MLP neurons of a small language model. Each row is named by its layer, matrix (down: output weights) and neuron, and shows model dimensions 234-468. Each number is 128 + 32 x the weight over its row's rms, rounded and kept within 0 to 255. Numbers have three digits each.
A block is one neuron, or neurons of one layer that tend to fire together. After each block is what it responds to, as a language model described it from the Wikipedia text at the highest values.

L4.down1178:150168102143008104116130121183125069133110144096120143128084123167130154143119132183142175139093150206119102083126056136151111187109159133159179160106139122170130121125136110106166121117112153134175154173070172130146132122122077137122136125081098144132115118164122096083125143121150138121119104109114118173135171134164058143131145174112142096126156157105127186141161153060149165158122094159176119175141121137114080147078139110120139119118098124115176150142162143201097168187185185137143095098098137119131166128101096134158079056168135108140168148158120107141114134148141102105179172138098139153168128139102126124081119154172154122164135171144148143156106122095141108148127119072185180124175110070128121097
L4.down1680:154161036152080119135152150128076124131104162117134103083094132092099125130158135070178187106152099190116144112135174141121133161125089176114139143163154124124098096109206157121154120128130155118138110152088072099148137057133135139158131077121129150162110077172106087117137161126125163101142105146140110149152156102170114133114096105107157113134159091116149162129124126168112129152168113099101099122184138126125141178101179120164082090198137145148151148089138168185138120177152168168173133070088137120117133117161101089141152053118122134138090117163152149139124109172161112185146133166130129160109133108155125127106134140195117130135125141113151078133090093097139124126141125120149069149153091147124096159
L4.down1930:102160121092102127143137138103106181181089121081162121081127125092103129087156104139149155086143146163155157081130116177112111076057080174133156088102144095186107113207070120086160082145120138082124157112065127122186133141145131123206107076195105167090115079122127090064150165103183121077162038118108132162138135153162049099153183122103122095146142079142134139088109126167108131153122105173124127121102184163167113149166081173110109116111098145135106204185118135187177124108079117105150119115174128152132074178151120125137118038151121143110117118179145093146150176136166171132149131155132119150159155155110148140134077132132113140136114146128188112213072117067138085134112108071160129100145126116126061112
L4.down1964:117092104170174168124080169128133141148186169121154077111140127117140117103123149099144138123194159145153089160122171174138139121119131155146125181147156123095136084144153072108154163165174139118135153138111174079172081102107158160144132118176104144118139131112073112081160137194101158148102113175185169065165119139192153122154151107101163100136153140119064156175150119177122157128121140136162133142160086142095160167153179152129162169143155098136130139072156179146113128118161122153107063107144187171133210179133088119136131118126103117151130112155119108128148161106161119107163121110091200088179158113128133133128109148170141140142096150149137140102160122091117163121114137056105139142165091164132103112
L4.down2251:160181118173174100168135122206150114128077119108150113115086131062144106137160110091141141122091119180139110161172148107124106160101156209148156141171087158110122122155140106169144198122140131068127112158074125149083119131180172159110138127119102143146181189133114177123157164156117093178134063136200102099148100146169171166157176070043144140152156157109117168157168139144093156113149143107159112172179144135096115144105171151122133159125102123083126119138150157176131162174180157140180182121155142116125143181118148119125099114161092108188108113190189102115154111167163073088099127095078142152139152123113132089135095193167161100128107116128098140120119106083138092164080076066108108202148108128138065126
L4.down2294:091172130126121104067107111128102125179055140131138080094149116082113121097133122108135107125189118127141137073110155124097103115143119137139107181081129136180103114218147127140146103088106131060150131172097151094150129103153087119124095115143121124096126124125108061152133185176103125134134159104145133141117115125112071138133123163154142143145139131146122119162109109073094198144137150156171082098175116143145105189111093154113115102151109122116101136139112134199079134138084188112096150144152140098082132095103126087110125017176131118103115150178152113170150122127149145141126066181127103164137103155105115108151092170152132135156109095146122152133146158081161129096134082097169064143197140147167116101
L4.down2336:111154092103053132089141190151121135137136119135173118175137100126085105126157095179127174089124142189120095136132157142218092113139119169162151176109110125088106123065116141190143113147115143110165118104099098105139116110141123174162146085102088136147109069140167143085150155115141146111113071169115128154159119064119099122130147162132068072142170124086119160138109174162151142151137101150210109076165169129131087137133144117146148101148115129145128136143100188135136177142102127145127113106155124168165149124169130106134121032076085157101143127122116106113140170098111069113168125147145114144072192129101117121167112140148107122172111097116115114167131133059161177106164129090119105131111105124141075081
L4.down2605:149127137118134124116152150173109129135117139118158063190122124094142160160078156074188108140144148132119153138125168161077176079081083101081175151166166153095167165099143108105129164073170169080113113092144160125135140130161121085179163108150196132093133153131126153103067109140096148152138073149109108097173140160142121121170106092084126098176147135163096123066111098167072174184158121130162120055098146153125132167170115142185145188099138097071076146122172135148140106150147102125081151144168097157147032137151146147068110141081147143099117127110125104072138123130189108066098189087149158127127151089129166103081141148143124128140100140125164147140176134097159133066121143070129086142114096083152083095
Surname-initial tokens after introductory clauses. First word-piece of a proper name, usually a surname starting a main clause after an introductory phrase and comma in biographies, e.g. De(Lucia), R(inne), Ol(sen).

L4.down756:186118128141142067185199122171139123043125100104109167124145150151164150127144153127110116160107108126107106120131138167158202149134117114078082155153140118125136157144108139182094175118114113075095109188152056091135135140121078125098143147096087180143123112097123159070163112145085100179154089128114145168114125107106151110120077189064131100078088165179082113114116138159123182085116113102135087127138175122143123154141042140124085138083136130110161094100156057081153169136127151109141139148099170148112146112150133134076132144170116122061151132112131152204172073111079103135167120055129155133199116153121179181102104164136080181126137147071145171116069079128145164110126052113121115107121129121104156103
L4.down1126:089155079121115125128104112231165080101140128078201109115123078097084078151149122132182130120090171127128163126125145130151141102163135112074110146117162147128105122141085147143091108065210119150187101120066137135084082076078115153088129152119133165088089186128155139148159164208121138080111137163079067108192132146148138122138139139128114111119136124161111136140119136136103098194153124113150150167109159150171101122149131123169131110189112145179100127156168140128123183133156155163105144158061151172121141117135164104116145115186121120138157131162184124108122099163103158134115102172161128163154180135105157101126109114223083129112128118197082163102118177137137143148143144123173128076121117076136128187
L4.down1390:117160179150183142108154172164139131086105124192207143119097135087153085112123101165141119201109130197086170190119160048141080122173120149079123116074095070040133105117130144160103147130189035141123109128082155138140109112158171137121091143159156160095144141142163134093186150095140096100090143195085185157102126196124121139086100087104095148114142129120122235159084141105130116120042020104125145133117129134172061089077171133164102133111146122155129145162115138126109082089134166115109122128103096142084117142125136177084098137155124146104175119142106121145068185158139144119100134158160159078156126114162102124139068107188172131167121131161113146094115109141165149144058131152178094135105144156104132139
L4.down1565:127099127126079163117160112108130086112145142118107148139129148132118147121183113152113090149132146130151132144147127116132142123173103164164126133126133167099174176133101182110126137103125145163124141114093118127111092144136134108108209112118109118141151133124149143121157130087132158138117123146035175118111125136081176134154151139093166112154096084074168085149174141124169117175217110123145074135097092117078111160134188131120123105134123134111135123140158123145169094154115175127123122175131100141119072145138187076126107127161139102141154174114126125125094172151127089120113119097111144155117110111169182147116050172140121088125104148094166118128088110086117129092108155099118140074073131129140069108
L4.down1924:092155099121089132130151097085131127118134182141128106152082128111149166174085086128147142157103140136133100108106128122126153126099146209072112113074169121092048181107085183110079137137142043151130107122106123152133126078101090146176094201149116171090152148140106122156159161174165093099100163107156131100092153220118155112091090150146164140043131139168105132178090191115123128123155142137189119150126126170079133103160126166174093149141152060094173142114141161124167151119149148098083117136124073114102117092077131129183226132122127130084119169150111071031086117143151110075123139089147116087122176127214076112136134068112182099132113155134122115122148131171123145156133164117122135115143097091100153186
L4.down2167:163122106141101129123139098113078157111174096144123080153112155123139171170069154149104104121154103112124080128049069188040125099082023125126089128086118142119109105180070144127113143130124146178151171134085186120056044088100141108144113159131107136166092112095082133042117085125060155156158111130136109109157159169133157111138185147117141147094130141131103115162143125188183097208129180159118155063145124126158092132175133072185141133136144133190172085129141111171137087190077150065151143162094145179102212133186126120133122145095111141123206108133123103107122137172084127123134154142151061119130173159071149132117152141157161089111120113110090133134098132123146136099161164161134160035105106156133111136
L4.down2173:125157125126149119164157134124072123158103124117201094149193097145126179061149115159156104141100102122166174151170176095078115157143124166102146131093169084162094115101136189137154167094166150126182180132062127188072123186142144107181138132145126123145068122155133102145121102140130085098190138130122134132095111106135098141145028108176110120147165155174166166098100108123155144149126118146134090077078061133080183087129140099148140157112169135187176160094150165190089161164089091170127155072111111113097131127137171104126151117164095141086083131119149112136110125121114181214147087140148126114067166149137152113085074148123126147105106163102119165166121091151177111164118129119106073119131137163180103165
L4.down2545:200129174151151084116185124140124121150193143141118143165105087149183149117131145179164085138172106137159133114079105115124143119153079084139150133158141084118086165156112104075103075098205125129139212173116130146079135163131138101105118125092137137098183111097164132112177162090108077149116120148110158104175099111158107087070136112088174069085099177054127114147076086080133138126165188082139140152079112153165125149169121144120180136059151109106124146121109189175146147173178132204135094164096103166100108106195147107093110156122114147130094161097102144130056116115157105094106133082137134135162145087096132148140127178135159138078116113114114136108171132090176164103153114097146101096128083173189113107
Place-name comma separator. Commas right after a city or town name, just before its state, country or region, as in Ashford, Kent and Boulder, CO, also the United of United Kingdom/States.

L3.down2375:148077134152139042157172129126133124102125086090110090136126137186131170115104119122149135084110142152081135136135124139137107115150118126114150126143078142096081144192145106147133134112126142155151136110147176050149184140127104137118097175097205090094119104158091126144151164121134063123109124101116178104114097083121137094137124154141146122056071146113163091091104105114099142102142057079153108152131097099176117169128125109169098170110103123115105135111150146196135132144124099150091136099127134152130097149135124138134065157129123152101161157116142077114110141145109158044187076125123148150116140158173132177161212164112158101125037147131107106097170147105176120139121158121155178151107179080147174104
Award nouns, fixed-phrase prepositions. Head nouns of named prizes or competitions after a proper name (Emmy Award, Stanley Cup, Carnegie Medal), plus prepositions like "at" or "to" opening set phrases (at least, debuted at, At the age).

L3.down1070:113129127099177107108101146104095048155140117103114119105176163156192099096133103219117141132111094129143085125087130152134137134141123139137222160176136116108147113078139080156160098134083103114134164118114111099093099062121088142089135229138120158138162138169118166153065134130128160170131123133191095079156153138139171128115138149120093111173194161136129144202119143091179125150107182147123103121194164132090150159131154142123065152047112122157133101184119119116162132180116147115172162055155164124107122146142112072089077132119172115075112098117139151154114085112141172115228157073085126123177060072121194103125164150107180116100103101112134115059148133115115154145155129103196099146144094141127124133
Repeated name first pieces. First word piece of a capitalized name or word that already appeared just before in the text, such as Bennett, Collins, Gershwin, Bailey.

L4.down194:130131153093170160108123151163177099128095190176166165156098105121117171123130140140126110125165135158111246130149130161135114052087104093116100079127109126098123120131130132118135179032122095157116171149146134142165156171128133117117103180194125095104131087140155131131125122079101135102127095095206126163182154098114068107109133053117154131088131112138146106118154137084064158117126116135082188133153130123136109087136106091107059155133087102105187139146140157186127106097162091122084110063140105150167156110118122054118096126095118171154162091142135107118113100055146112127129091053104137134112153146085123165164136097115098130141079127106060115182124134194157112129187169144134133138144147087137087161
L4.down570:115145075116192082136119141188179106120164114087136122110187076153112118168187129110121059141176154093148102089153116149138104063153125080144164124155064127187149149121095116143141125132192177139147156132176193154188096132115135127148084134168182138094146170117158121103155178119135195121071151105127113096137162160108027145040149143085140136160174132111096142123059124109129205127126129200114160160154169147112105124164072164131086102116110115181118116113146131154139090145151087107135140128166151122156117050124151133176184084134120093071142158127187178144147142073074116123103160172166095142099130143123131153186122149107133098096139147162143109157147133121134140144183085151162089129124147093080166096
L4.down757:138102091059152094132124157136091106149095110220118154116083098087180141167132133136119141117134111105156118154132144154121138116191159141101126129152088166136093121136147123147085167145120157194099142116178107123112147162087138189083099123149134109099110169163110141098163123145174133060070067184170097073109132092146100151058124176096091126130167136100096163173069079145110156132154108137103173095125118142137068104159074153097140139122096152130063097115171159114175124114061081105083108095090106148165132127091133096081155133110162107082154071142164162149128157146123197112116093132104100181057200165142125126117104168097117108124114107130116133093175125098204098146103061125083120116042077126125105114
L4.down1127:093098124068148136174166224180095075138111176099081162114193150120132149094133154134118115101160142114140131167147189134144094156137114138151151095078116100176098132078175144127098081116085126109137187097177113140111099087100133110147084104118118160145088150067126134126139097112157095148173093130162129110132172144112068147161165176159151109099166159117117173088039082093103096129132152118172147093110138144144115120181087134177132134071164146067143082127133143158157120155057129092142097116181125150135119151111116140082165181105092084090120122123196161125128125131143146159164131110142143144170103117120142176191169128131146113162142108136112154085080120090140057193122140131134106138090089176131136131
L4.down1441:113139120121111101094143136184145092105128069088110157057124160102128150125127127103099080110128124126092144132169095109085139109082085090150141101182129110171175132184130125105091123152088118131148157083120121162146125116105144167124176081188168159118139138117084098176123121182118117116172126139150165175158175131092151115135159106101089142119112140134130104130113131133124150115147134100140130160104152117143205111128129132077077142204155226087203140152147177155078070119154159141115155142114113149109111098100093121156176177154170108084097122203089087157132201083131108147151158172143103086184126114123098098158097108117076169088117133142138143060056129131114096164134105085134104140112127116137142116
L4.down1502:151122149132167089095080147157137108093136067078141141153088079146099093093123082095123130115092154102127171129098104115102087087191159087149129111128130184093136129164078115179123140122082116163163106169112069148107139104111127089169163120117144110057148096125155134167130162142133131186091054103157113186165095094087127122119151151131120128138099120105143201147158088124144152178140123168105116072163130172115041169097125134126128177138140152192099125152102117126053067115121092104110124123109104073065199120122132112133148179064138126133127127123183118184112137113160117119133149154063098125088078136095140129154126146141200120130122101143151188091112142114112074154146107128220108077092108139141150106
L4.down2292:139144129199150131106120110123142090133120096173157074152154115148159117095148116116177084167112097158114125126097150145079147097178191141131113105124156091139111067043148116131094163104185185151156171114073101130158155146113147163153143149129119130180137164162080128154116191186126086143068151143128211115121129115169116156097179127103118069168031102085085102188102168146155129166135142121154138129109106157065104161088095138195115163083149108116121152107144128144168142117142150092144137146104094087132122135184124142146091161191077128164173132140157119122152157204122169145135167156114105131132093082073081147132137160112142171128128099089081124104147124119123172134115098118068128149146143154185153094
L4.down2752:100114177120140141114127142096174125114146109136086166147128100152140147120195131097152139123167135132123049150172127117177125101097157141095116146150110201091102108152101145166131223107228138072144126166104110174038145146109158135104129178127105147115140141135113102153104104165149148081130104172194122114181142148221163175198147162134114174137122097110157091116132149201131135120133115149091137120155138116107139125101150060127138096177128107124157109091118084143193127143110148091180124138140152080106101124093192120142129104200090137110133124062084122135150119131070144140153125119068134117085173113070102120103099137090080188120117127128115132168183106103071100132084140112121114138083144120198109156
The word "at". The token "at", either as a preposition after a noun or verb (at the time, at runtime, debuted at) or opening at-mospheric; weaker on did/do before not.

L5.down47:176103082125101130132137119073114171107159153137193083114108116176078128116169082099133145066053154190157122149142133123116159133135091143151179163172179125161191082174160115141208130151147218173126128110146122135178113140094120111091113112162117109104143165211142159125157105134146112139090131132053149084127158114160141095070127123108104148124109163096106110115122178129105117145171129088160107184159111096091148154151127117128062102149133138166164095107073169154124157146131083111083130046160075080122088148094113084115106138135127102111142104164167128137120120098176151128150127160096133088105106158174138125109124116158108118139135130089103095076098117152077116120097144133118132156147106141123084132
L5.down139:132152124155155123098096156183136130080149229100056099117125097130126114131135146176116104122128152173123120159188112138171101145169201112135128140174110168160065131129151095152130129096083158170139155130122130098102152129149142124149168162111068069177111178094140125145083160121172114134144189119121120086137136107118181112089102169193170064142083134097107158126115190124146111133148128129168132149167146153096060172108169086132136108187195114133156154143097141195140145155102112162131146157110134060137122119103179111053128185129069132103171109137118149164155165042079136129148130138112122156073079179117160138180144143123190138054103136133155158167164056119134111196163160110097101149112126086162150114
L5.down690:121161123210173109142111147130074146071107123140123170142078095091143108152088108099185147107112076122068094181108080087152157104139147113148113103122114109102121127186115123051132148084106138101091178097114098153088149124147183163101117116111071210099103139041146105162110146123142184118108125134154182169129116100158117108098172154148122184118072126094138125112137132163107132147069037200093130146147116116144091121111148092165186130167147142103193129147119127128131131075095064125118172147104110208090084118099144116103093125167097133123074157107151148171070131147123166105136088112126082166079174165107156126148113114167125148045124109157161169154112135121092121072150150172121103136051149180085077132
L5.down1205:129114179180130102107057199142109099104125114125142156130088144171106146108088136142170116109128081060140104119153087146154101164127130102139124125147138155099112082147094158178070153103125126125110109138121110140154134129122162120168116179119103163129133131125130119161106122147144127131076136157122134133150139109129107122110138122099122116137119184129142119106115114094210140134151167121145091116161141170165144120114127112133065166153094087115137102195096154200148160126147135136174144147140121033136143173101163099145159079148126145119148187088131082147136134071134074148118135142111095123123184140104073148100135092135126127119163173141118125179161175177102133154117153077137094110198177084077155106
L5.down1285:043136137155114112124117092172167141097116113110125107133128092089137066073104149109141101175109133131115121126135133183180177142082142105152107079131129019088165155126123068124167146090103135102145123136126145165045155111135154110097124121145104133138098112190128131169165126118187103117124141110142137111128116118142160125161122075173107146105102140094112125116136106166193127089146122107112174156110110167090142101108099148126130099183101081126103156133068084095131130117109116128129160134051097194138113120119111161142133226136174164126116135137141110142140126112107172095117109106131141125163151175084147120119136118164119130192153176102149151129083119138107102072073105097115166180126137109137096088
L5.down1354:124170110117140140110130143109088140105167189101142138130077195139101189129143139102141164146145128185140110139158142130134049132087138129090128101129104121026103143165058068144127099135151112129117114186157144124142178195140158099084150142179076146137110103161119086149112119095133169094152163143072125115077114107121110111137135117138088097151087136133137143099132116060131165120106134137169126100124143105161101164123121158098152047092104088055090103119167142145158086193090126124162123110128141165079116178100126194156179191151199122131111087160110143150149129101132119182097083176195124148187140154141102163085148131156119094209147143136053167120076166124140173151125190117045111124164162108107071053
L5.down1575:120098131115173095078167166154156110072094129154121117124161139123116085193111133091159160169087104161054099100100112164116132115145090105088092092118125120122105129096125212194160166133106085148137118174096167100122163115143119146104130137132204129115108095135163140182118179170098132128160093146099174072118129109092117093098143133144123113116119188087180133166099110139115146097141073109104149197092147116165167131149099137134148096134148167168169093154122103151190140120138105155136164165183131131080099087072125116131127104111090150147155164108169113097123104090133139097159125158138123116135147137142160155112150211131124123140220121140096112090143176101117166088146145140101146109130130096170091070
L5.down2475:165123145124070025149109078102078152055128163152072109114160132101145143101115149124127075121157163138066113141200156101141115084164166169114110142146115132186175108159132128117139162136116167182154158081196136158137155123181209081052101143124070135098057110137108080183118139138145112103117141155157124183083118111122153091152166157113139152165063112090086122122108140113119058144142112143106143128091131127149154128111082122157125160152155104163111092159147112104102153106141127076104141186159176153102104124126089198156119102076104120139110181098147030169063155099100156143143082163151147163088111227140112115176158138123149142127120144122115097135134144108197182106132211097138161098150149113166095116
Preposition "at" openers. The word "at" (also At, on, in) opening a time or place phrase, as in at that time, at least, at Newport News; weaker on word-initial pieces like at|mospheric, F|rans.

L5.down195:098107132077151091115114157189107084162127087113112104136147110125115098143150064143147140050126118093117080137105145104158145083153088047122156132122103124221138190084137174133171112124065120137120118108176125111141149158096158106186163162116156128108124143164105112148091130130114111122021127078105065089107052130163176124086103113089055118161148105148136093078190094174119146129140140159121158148146108112163125082128147128147136094133071131115116161114084127148104153146030141122147144101101136121137143066140120122099078119164125152155111138134130137097129112139155128093114157075156128162088081107120146130164148137147066106147185073178152135057097149109111144077152137158150148128117160113119123071
L5.down480:169129080150121128173093115142121133217067135177185089198112108130192114136174086171134195074107133129167117120173163114149157109097097116162111111141143146170099161105165127108150149123114164118175115052115114134160130148116148107128143148128138148143152068163164161134121179085122152084125158103154062183112101174127122162131129138065071147117051076127109147096162192165168113051132132136170145180166083125138095171185124115169170110114101159231115165187140074143125149148163162106081143171100080119110192083168119147115148142148133155148120196148144171107128116174143090102131119110145149152026154146118174136143178161098076100162126149140130043124150158126109169109177122092133112122125081108162127140
L5.down550:074131140100136108072113067141085143069194078101104147103092130151148135127205118185177091126121118109068126147153173107088116119165113105130176080107157103193095130151105119129080149117131159145094106125134122186108077154112116102145086104114131126155086222130091109152143127161091123137137110108142210176121152164141112133104116102113117159116119167108116148109113094087148112144134120162128134091131127095120144170115174133149167091147144140146152138187096142100101136185166149122052134177090145108131114168120151180134105154112192103151138141141149127114181167168167164110081105119115152184153132117111137100114106150152072137108177083127105094037116127103106166126098181192122108191069152151167171103
L5.down842:128153144081124184136088119138109102137167116103083134151109130170153099139071133155141113122142098057087136111074130126124115108150152110152074150153064079167144125119057140116117128082128184182100072062123108138183132144110176161164051182121129029112140116124125154175120149122147110119054098086113127102123131118091097127157122119163156166153107156088150053105151140135122104108131116150156165101139070160124128080174135142129162170097121103201118168139092112088112199143123126195107110119139124120210095145171067137173129094154140143112132109113116146138108180101153147156137113099204103110159101154130118131140134143136126162132081151178060101099188121189189109084131133093159168140149140149155166074
L5.down1648:147172111111089140130161138145099146136117143136162163122136070165100168104120135154124149097124153114147189098144174131120160124110124108158151142175089107118134141117118162140185131182174121136152156101085143124134158154180097151136120072099078135106135159162124151131113142064105105108092134111131121136162113100108143130139158073164134140132100130153181098090113164136130127130115179170105056105157171170159150116142151106131137134092179120112175137158085128140082142133113116161155137070158126128084170108149125099116138118100104193118092146150129148088100151103108082123141173098118144141094196181148136145190164172123178186089102161152114087102176162139144150162181140081117111139133117147172106119
L5.down1689:150174060048137096133110149118105169185096085092149224172106090148146127115141155136085153107168116144110114065091083196102131138136157168115116109142087161112082135150179180096140124121134119136116088106085100161059084128129113122076154111175109155129140106136122147121094171120155148138075152083138121119132092168085139154113165086201102154137162126114137091135195188145169160102139141116168122129140101124171145123132109116060163154100155181148136133117066122184143085078214194154107082172099116118105184090146111099181152132121179126148139151186162128098159153130120070145081160107115061143119106157185179171152109106116142112090100095131182145096144088137107062110118067126091149098108119095118161136
L5.down1904:197115131088157125160119101111130075166097097116124119083069164158159149169147143121171142115135106166099140052105135169118108132084048152134151167171137143088067126196151091090120094161146174163115084124158134160081107127207114167137099179067136091102141148096131126166097101142114142138116069110109157079126106121092170153129164101121101154153103167107142157109167122134108101114156121045133122088107156083052077136135178120086095139131191088138070123180183137156113178106147151152125152146085179074162143136131085081099095156083116091128165152114099141123117137139111164149080210090138096113166114133213140152159152163162117113125175110173121108083132108176153074130032159125079139131050117137112112103
L5.down2204:092145106117133089107194130121169123127107156073108126185150114149108067154128079134133221150049117135173107164123131210114190095123080092078120146120080135138165152140123164133053105164081156191131154119122112105102095078160098091152145121184101103180189114137138136126142165114100178075053162133139142148119110118155101094148139130162085131100120095170185120082145149113113125132137129127134107132131062134145111090129166122138138171148122114194112152146093135103124093189045087088148137124107128138174131102067121115131109156169094178197099181148157118131136141121089180143122139124145139132083098115125151097157159160097110160101113135109088137143110211094161164154153155091079136119074066152100092149
Sentence-subject name endings. Final piece of a multi-token name or a pronoun as sentence subject, just before a verb like was, is, 's: Hun-ter, Gar-cia, Moon-ey.

L3.down2116:120084166163143115148154156085106149139175116145098096125082123101130164142137114164126112180146223170097202132093166112173081181170102112059147139073140116110152120060157108152091119153154128118138070140127114118110113139138127072158120083112111151152072209080173113113160126131153143112054092162156185108141156078114128104136102124086212145064114163156116143181137073115136124145173092157124175096129123155070175173110109131187119121092186101191125122124153121119150145131100101089123097165058145124143086125137139142124127140125092147099106131144120065104119134140161155084139106177077111158124187091102150152078068129129075144104148114143145123131107096168114091178122109072104190150130122108206141145
Upcoming place-name predictor. Prepositions, commas and connectors just before a place name follows, such as "area of", "endemic to", "Park,", "modern-day", "born in".